config = dict(
    n_layer=14,
    d_model=320,
    n_head=8,
    n_kv_head=8,
    head_dim=64,
    d_mlp=1280,
    vocab_size=8192,
    activation='tanh_gelu',
    norm='layernorm',
    norm_place='pre',
    norm_eps=1e-05,
    positions='rope',
    rope_base=10000.0,
    rope_fraction=0.5,
    qk_norm=True,
    attn_scale=0.125,
    bias='none',
    tie_embeddings=False,
    parallel_block=True,
    init='normal',
    init_std_qkv=0.0412,
    init_std_o=0.0326,
    init_std_up=0.0412,
    init_std_down=0.0,
    optimizer='muon_variant',
    lr=0.00783,
    lr_mult_qkv=0.5,
    lr_mult_up=1.08,
    lr_mult_down=1.5,
    beta1=0.95,
    lr_head=0.00469,
    warmup_steps=25,
    schedule='wsd',
    decay_fraction=0.601,
    decay_shape='linear',
    final_lr_fraction=0.0,
    batch_tokens=[16384, 32768, 49152],
    seq_len=512,
    doc_mask=True,
    train_tokens=398800000,
    steps=13616,
    dataset='wikipedia_en',
)
MLP neurons of a small language model. Each row is named by its layer, matrix (up: input weights) and neuron, and shows model dimensions 160-287. Each number is 128 + 24 x the weight over its row's rms, rounded and kept within 0 to 255.
After each neuron's rows, "fires after" lists the tokens most often just before its 100 highest values on Wikipedia text that the model never trained on; "fires on" lists the tokens most often at its 100 highest values on Wikipedia text that the model never trained on. A number after a token or word is its count.

L4.up475 [158 117  84  93 142 114 105 129 155  98  83 150 157  95 123 148 159 103 133 186 133 144 129 111 127 148 137 149 152 135 109 120 124 167 140 135 125 123 137 143 119  64 190  85 149 124 146 152 113 137 100 135 134 123  94 152 166 110 162 144 158 122 111  98 118 128 119 111 117 135 129 120 116 144  90 155 119 113 148 171 156 120 127  98 145 126 115 150 173  89 111 117 126 159  83 160 136 133 169 117 139 128 125 111 122 124 164 126 141 105 114 131 135 157 104 136 134 159 136  88 143 145 119 131 147 160 150 143]
fires after: " the" 43, " F" 9, "s" 7, " H" 7, " The" 6, " his" 4
fires on: " first" 46, "." 18, " only" 8, "me" 4

L11.up930 [139 142 104  66 147 129 159 157 141  89 140 139 111 125 115  94 111 158 152 153 124 108 115 159 151  99 117 143 109  89 136 141 127 115 113 121  87 147 107 108  99 139 136 100 151 128 102 120 119 195 139 101 172 102  94 110 140 131 142 140 150 115 123 107  96 120 179 118 102 170 148  96  99 159 142 162 141 105 117 173  88 119 153 129  84 117  92 113 132  90 110 122 170 127  91  96 146 140 173 164 109 159 127 123 129 119 120 124  96 138 119 124 112 126 113 113  89 109 134 112 130  95 112 153 132  59 121 151]
fires after: " " 40, "0" 20, "2" 14, "–" 7, "1" 5
fires on: "2" 41, "0" 26, "1" 12, "5" 4

L4.up1120 [157  96  88 121 142 139 146  83 117 171 161 111 163 135 137 141 132 120 119 121 137 149 117 112 116 146 153 106 147 147 119 115 125 126 132 163 118 118 122  76 179 116 137 144 120 153 106 122 107 106 162  82 122 150 158 122 100 104 126 128 148  78 111 109 144 137 125 128 123 134 139 151 197 145 124 127 136 137 105  98 135 156 155 143 124 140 150 122 131 176 100 116 194 113 115 119 124 113 168  88  95 106 149  90 161 112 182 132 102  89 135 136  95 119 106  90 128 126  98 131 129 111  99 134 150 103 127 113]
fires after: " as" 61, " is" 7, " was" 6
fires on: " a" 51, " an" 17, " ==" 11, " part" 6

L2.up1035 [122 133 135 127 137 177 129 136 169  78  98 142 134 132 112 118 126 123 138  74 105 175 137 124 165 128 129 120 132  74 163  93 100 109 119  95 117  97 122 102 137 121 106 153 121 140 139  75 112 157 142 127 156 135 148  82 108 147 130 118 121 119 120 136 101 165 109 128 112 139 125 137  94 130 148 123 104 135 121 177  93 147 139 148 107 114 164 128 150 161 122 102 136 126 147 123 154 128 123 149 106 148 124 117 115 136 124 174 107 114  89 119  79 111 116 114 102 132 104 117 130 147 127 132 108  98  81 116]
fires after: "\n" 39, "0" 16, "ed" 5, "," 5
fires on: "|" 34, "0" 16, " Est" 8, "1" 5

L4.up509 [162 152  96 117 139 106 134 130 107 152  72 116  88 132 143 122 155 107 141 156 148 168 117 151 150 177 111 153 165 138 131 156 146 193 109 124 105 100  96 139 102 128 117 114 112 140 154 123 131 138 135 124 118 123 136 102 138 153 118 124 178 100 140 113 151 137 108 112 113 184 173 123 138 135  97  97 126 122 167 140 164 120 122 153 143 143 162  93 162 164  96 147 116 156 153 128 148 131 141 116  81 140 105 120 134 129 159 151 136 101 147 134 149 117 148 129 112 125 112 133 129 151 163 117  97 126 112 141]
fires after: " " 39, " (" 8, "\n" 5, " L" 4
fires on: "er" 10, "da" 10, "ul" 10, " du" 9, "el" 6, "ba" 6

L9.up1098 [173 116 152 104 155 149 167  88 103 106 117 141 140  90 146  81 136 134 113 126 110 144 111 143 163 144 136 166  59 141  88  95 112 144 143 115 150 109 137 136 124 141 136 167 142 109 124 104 105  93 131 141  96 161  99 145 166  88 105 190 112 138 106 109 104 145 110 105  96 109 141 126 125 169 139 134 107 164  88 141 105 120 142 129  81 134 122  99 133 172 142 147 155  75 112  95 119 118 137 133 106 136 102 134  92 126 145 156 113 133 108  89 125 108 120 123  90 144 142 132 124  77 125 125 144 160 139 147]
fires after: " " 60, "0" 5
fires on: "0" 66, " W" 14

L4.up521 [125 129 146 142 116 128 129  92 105 138 112 131 145 101 124 115 116 108 120 111  93 152 133 134 115 142 131 159 141  96 122 193 106 123  86 114 135 184 150 131 136 139 128 125 126 147 162 128 118 125 104 141 130 142 121 124 180 114 140 131 134 155 121 126 145 140 123 127 122 131 132 110 143 141 106 173  87 174 138 166 189 126 170  83 113 100  90 144 157 159 109 138 121  98 113 105 112 117 108 125 161 128  93 131 139 140 204 190 165 131 129 151 160 144 172 156 128 146 107 133 141 100 156 167 141 120 122 126]
fires after: " " 41, " (" 17, "\n" 9, "-" 7, "{" 5
fires on: "0" 56, "K" 14, "che" 7, "q" 4, "g" 4, "k" 4

L3.up683 [107 128 160 129 115 132 131 116 138 127 158 160 132 128 124  89 142  93 105 122 134 163  79 174 162 178 149 114 126 146 107 151 141 131 113 101 140 139 126 149 117  68  92 135 105  92 116  87 133 123 130 130 187 117 105  98 114 109 135 154 154 108 138 102 136 129 109 127  83 121 108 107 142 122 101  95  89 150 112 153 200 149 120 130 155 176 129 152 155 130 142 170 144 167 129  95  84  75 125 129 121 117 108 155 126 135 148 138 105 139 172 140 144 122 132 134  98 104 148 132 116 115 183  84 149 137 157 134]
fires after: " " 77, " (" 6, " +" 5
fires on: "0" 92

L2.up789 [122 148 130 152  95 127  99 139 153 100  83 118 149 151 125 106 121 135 116 133 140 115 156 147 131 163 118 126 129  91 124 101 128 153 130 132 165 137 122 136 126 101 173 124 152 152 150 147 136 160 145 155 130 130 128 120 104 122 148 131 129 127 139 109 117 103 133 173 101 106 116 160 132 167 131 144 128 139 136 125 150  99 125 106 150 107 111 139 106 147 127 114 148 142  85 136 135 127 150 100 140 120  98 104 129 127  58 112 132 176 147 133 166 129  99 111 125 122 148  74 168  94 194 157 133 116 133  78]
fires after: " the" 58, "The" 4, " The" 4, "w" 4, "'" 4
fires on: " first" 20, " most" 11, " only" 10, " number" 10, "n" 9, " highest" 6

L10.up730 [101 141 153 107 150 151 115 144 111 115  99 125 136 173 118 132 145 115 112 162 161 160 160 119  71 124 139 117 133 109 120 119 120 126  95 111 149 130 108 163 110  88 115 165 204 108 157 133 166 116  91 114 134 157 145 154 121 125 126 129 148 122 133 125 172 126 132 119 145 125 131 121  85  96 106 110 136 113 132 103 152  98 113 118  91 118 120 110 140 139 115 130 157 176 142  62 146 122 131 118 142 135  70 152 114  94 124 102 137 119  98 136 148 115 150  99 170 145 109 154 123 151 106 148  95 119 152 110]
fires after: "2" 41, "C" 6, " E" 4
fires on: "0" 41, "al" 5, "m" 4, "lam" 4

L2.up1133 [ 90 157 107 119 128 158 155 166 132 122  94 105 125 178 161 143 139 125 107  94 128 102 152 121  99 146 137 133 109 128 108 134 115 118 107 117 102 138 107 134 120 138 147 125 139 116  95  95 118 131 163 145 115 115 105 127 117 139 110 101 121 141 132 124  89  77 111  88 130 109  90 147 121 126 150 111 129 130 118 159 109 108 125 154 129 141 107 123 127 155  49 138 155 127 183 130 101 136 147 118  93 133 115  75 150 155 158 195  96 123 119 127 145  91 144 166 104 115 131 149 134 173 132  97 150 127 108 116]
fires after: " " 50, "\n" 11, " a" 4
fires on: "0" 37, "1" 10, "-" 9, "\n" 6, " regular" 5, " special" 4

L3.up963 [146 155 155 127 124 120 137 118 109  86 168 147 115 116 125 117 138 186 130 147 121 125 121 148 124 138 109 144  79 114 168 106 174 136 121 126  77 180  76 100 105 114 127 146 113 116 118 121 137 108 104 115  99 138 141 146 157  95 139 155 102 133 136 103 102 167 133 149 151 127 141 140 163 160 110 143 154 158 135 115 155 119 121 148 140 139 151 104 102  84 107 152 131 129 130  86 116 130  98 167 128 107 157 154 122  90 147 131 144 113 109  88  97 124 118 122 147 106 125 125 160 168 125 111 133 128 165 105]
fires after: "\n" 60, " one" 7, " the" 4
fires on: "==" 31, "-" 29, " of" 9, ")." 6

L3.up799 [171 156 133 138 128 168 170 119 145 106  98 138 126  89 107  74 140 108 139 151 110 119 114 118 135 120 129 127 166 130 108 137 130  97 143 113  99 150 127 100 122  97  76 121 116 122 115 123 114 127 117 131 133 126 149 141 116  98 148 130 157 117 141 117 106 178 105 150 149  99  92 120 140 148 135 114 117 145 134 167 157 135 128 106 136 137 143  96 178 127 150 176 138 179 151 145 139 121  93 116  98 148 178 140 147 121 151 131 123 154 138 134  87 141 111 125 151 149 157 124 147 140 151 128 133 126 113 146]
fires after: " " 94, " (" 4
fires on: "0" 100

L10.up955 [112 122  83 111  97 119 133 173 149 123 131 107 180 131 135 177 150 146 133 148 115 162 128  96 173 148 117 141 155  91 131 137 123 167 127 115 125 135 115 155 134 123 132 142 134 133 144 110 144 119 118  97 114  72 145 118 125 149 192 132 157 139 107 112 123 113 105 113 132 118 105  83 122 137 150 143  90 145 129 125 137  93 110 132 145 151 129 162 124 151 129 123 104  87 100 138 149 117  96 112  95 110 125 139 127 167 130 129 100 118 121 132 145 130 134 128  81 160 102 115 145 109 155 105 118  90 109 115]
fires after: "9" 17, "8" 12, "0" 10, "\n" 9, "l" 6, "d" 6
fires on: "0" 23, "'" 14, "=" 9, "9" 7, " of" 7, "8" 5

L9.up1226 [ 93 155 121 155 144 153 146 121 116 113 128 115 102 118 126 133 125  91 106 110 136 148 115 130 129 134  94 122 148 108 137 130 151 121 126  95 102 146 180 126 149 156 142 170 146 139 148  94 162 114 110 122 133 163 137 124 131 146 111 117 131 138  98 108  93 105  86 113 124 105 169 158 138 134 139 121 102 156 127 150 114 104  87 120 124 128 121 132 149 116 152 167 151 122 119 153 117 135 137 123 134 115  94 128 108 148 159 161 160 123 160 154 113 140 101  91 115 108 122 125 182 130 174 194  98 148 165 105]
fires after: " " 55, "1" 8, "2" 7, "3" 4
fires on: "2" 23, "3" 12, "9" 12, "8" 8, "st" 7, " in" 7

L3.up95 [109  98 124 151  88 148 154  91 148 163 118 141 113 153 106 113 121  85 103 106 113 157 128 151 102 139 145 118 125 138  91 117 111 126 124 131 210 143 174 149 122 104 128 105 158 147  52 146 120 121 135 129  93 110 107 152 146  97 149  70  89 120 122 132 138 156 113 129 148 125 120 107 150 140 142 112 130 164 172 120 155 103  84  94 126 160 129 183 100 159 123 116 103 142 173 112 130 128 169  79 139 133 126 122 154 141 124 119 127 151 107 151 156 132 159 152 136  89 155 152  72 123 121 126 108 131 151 127]
fires after: " the" 25, " Wi" 8, " Ken" 6, " W" 5, "Chinese" 4, " Ho" 4
fires on: ":" 16, "d" 16, " children" 12, "ki" 9, "th" 5, " story" 4

L4.up494 [ 68 117 120  99 106  89 135 126 140  65 168  99 137 117 137 130 124 140 144 135  90  77 147  82 117 121 149 130  96  87  69 183 118 122 139 127 168 140 134 178 110 116  84 163 122 113 142 148 138 171 134 104 135 110 122 100 131 101 135 122 120  91 152 132 118 145 118 123  87 142 134 117 112 117  98 140 156 149 124 124 146 129 103 161 142 130  96 109  94 145 123 136  92 141 151 134 109 120  90 150  83  75  80 171 134 106 146 118 110  87 126 113 144 122 115 158 128 109 113  88 121  99 167 104 122 103 118 131]
fires after: " " 57, " re" 9, " (" 6, " un" 5
fires on: "s" 22, "ma" 20, "an" 11, " |" 8, "et" 6, "pet" 4

L10.up532 [139  94  95 103 149 126 147 103  83 129 137 117 105 135  94 151 151 123 150 183 133 125 113  85 169 112 142 155 160 149 134 126 116 113 114 152 139 100  98 108 105 167  88 129 132 128  96 108 115  91 160 102 101 121 117 159 144 122 144 149 144 146 169 142 119 120 101 115 141 174 151 168 144 135 104 114 140 169 129 117 151 123 161 117 139 127 170 122 138 161 128 146 130 137 134 142 104  94 101  86 109 116 156 153  88  95 157 123 104 136 166 139 160 112 113 162 121 123 107 126 149 150 118 149 166 108 178 140]
fires after: "," 20, " as" 13, " is" 13, " in" 8, "." 6, " was" 6
fires on: " a" 83, " A" 7

L2.up1237 [156 143 125 102 132 148 124 140 150 111 145 159 119  91 142 168 110 114  79 155  89 109 154  70  98 110 106 120 121 117 185 146 139 135  98 126 106 133 120 139 157 122 151 109 136  84 121  87 127 135 151 121  96 104  84 169  94 122  96 123 114 145  94  91 115 149 142 139 138 114 115 105 119 148 133 111 160 127 128 153 125 137 151 142  86  56 115  81 124 128 140 128 123 157 143 139 108 122 121 161 151 109 147 158 123  97 138 119 162 112 150 110 126  87 155 140 147 127 139 145 133 123 148 104 146 138 137  93]
fires after: " one" 28, " part" 21, " most" 4, " Z" 4
fires on: " of" 89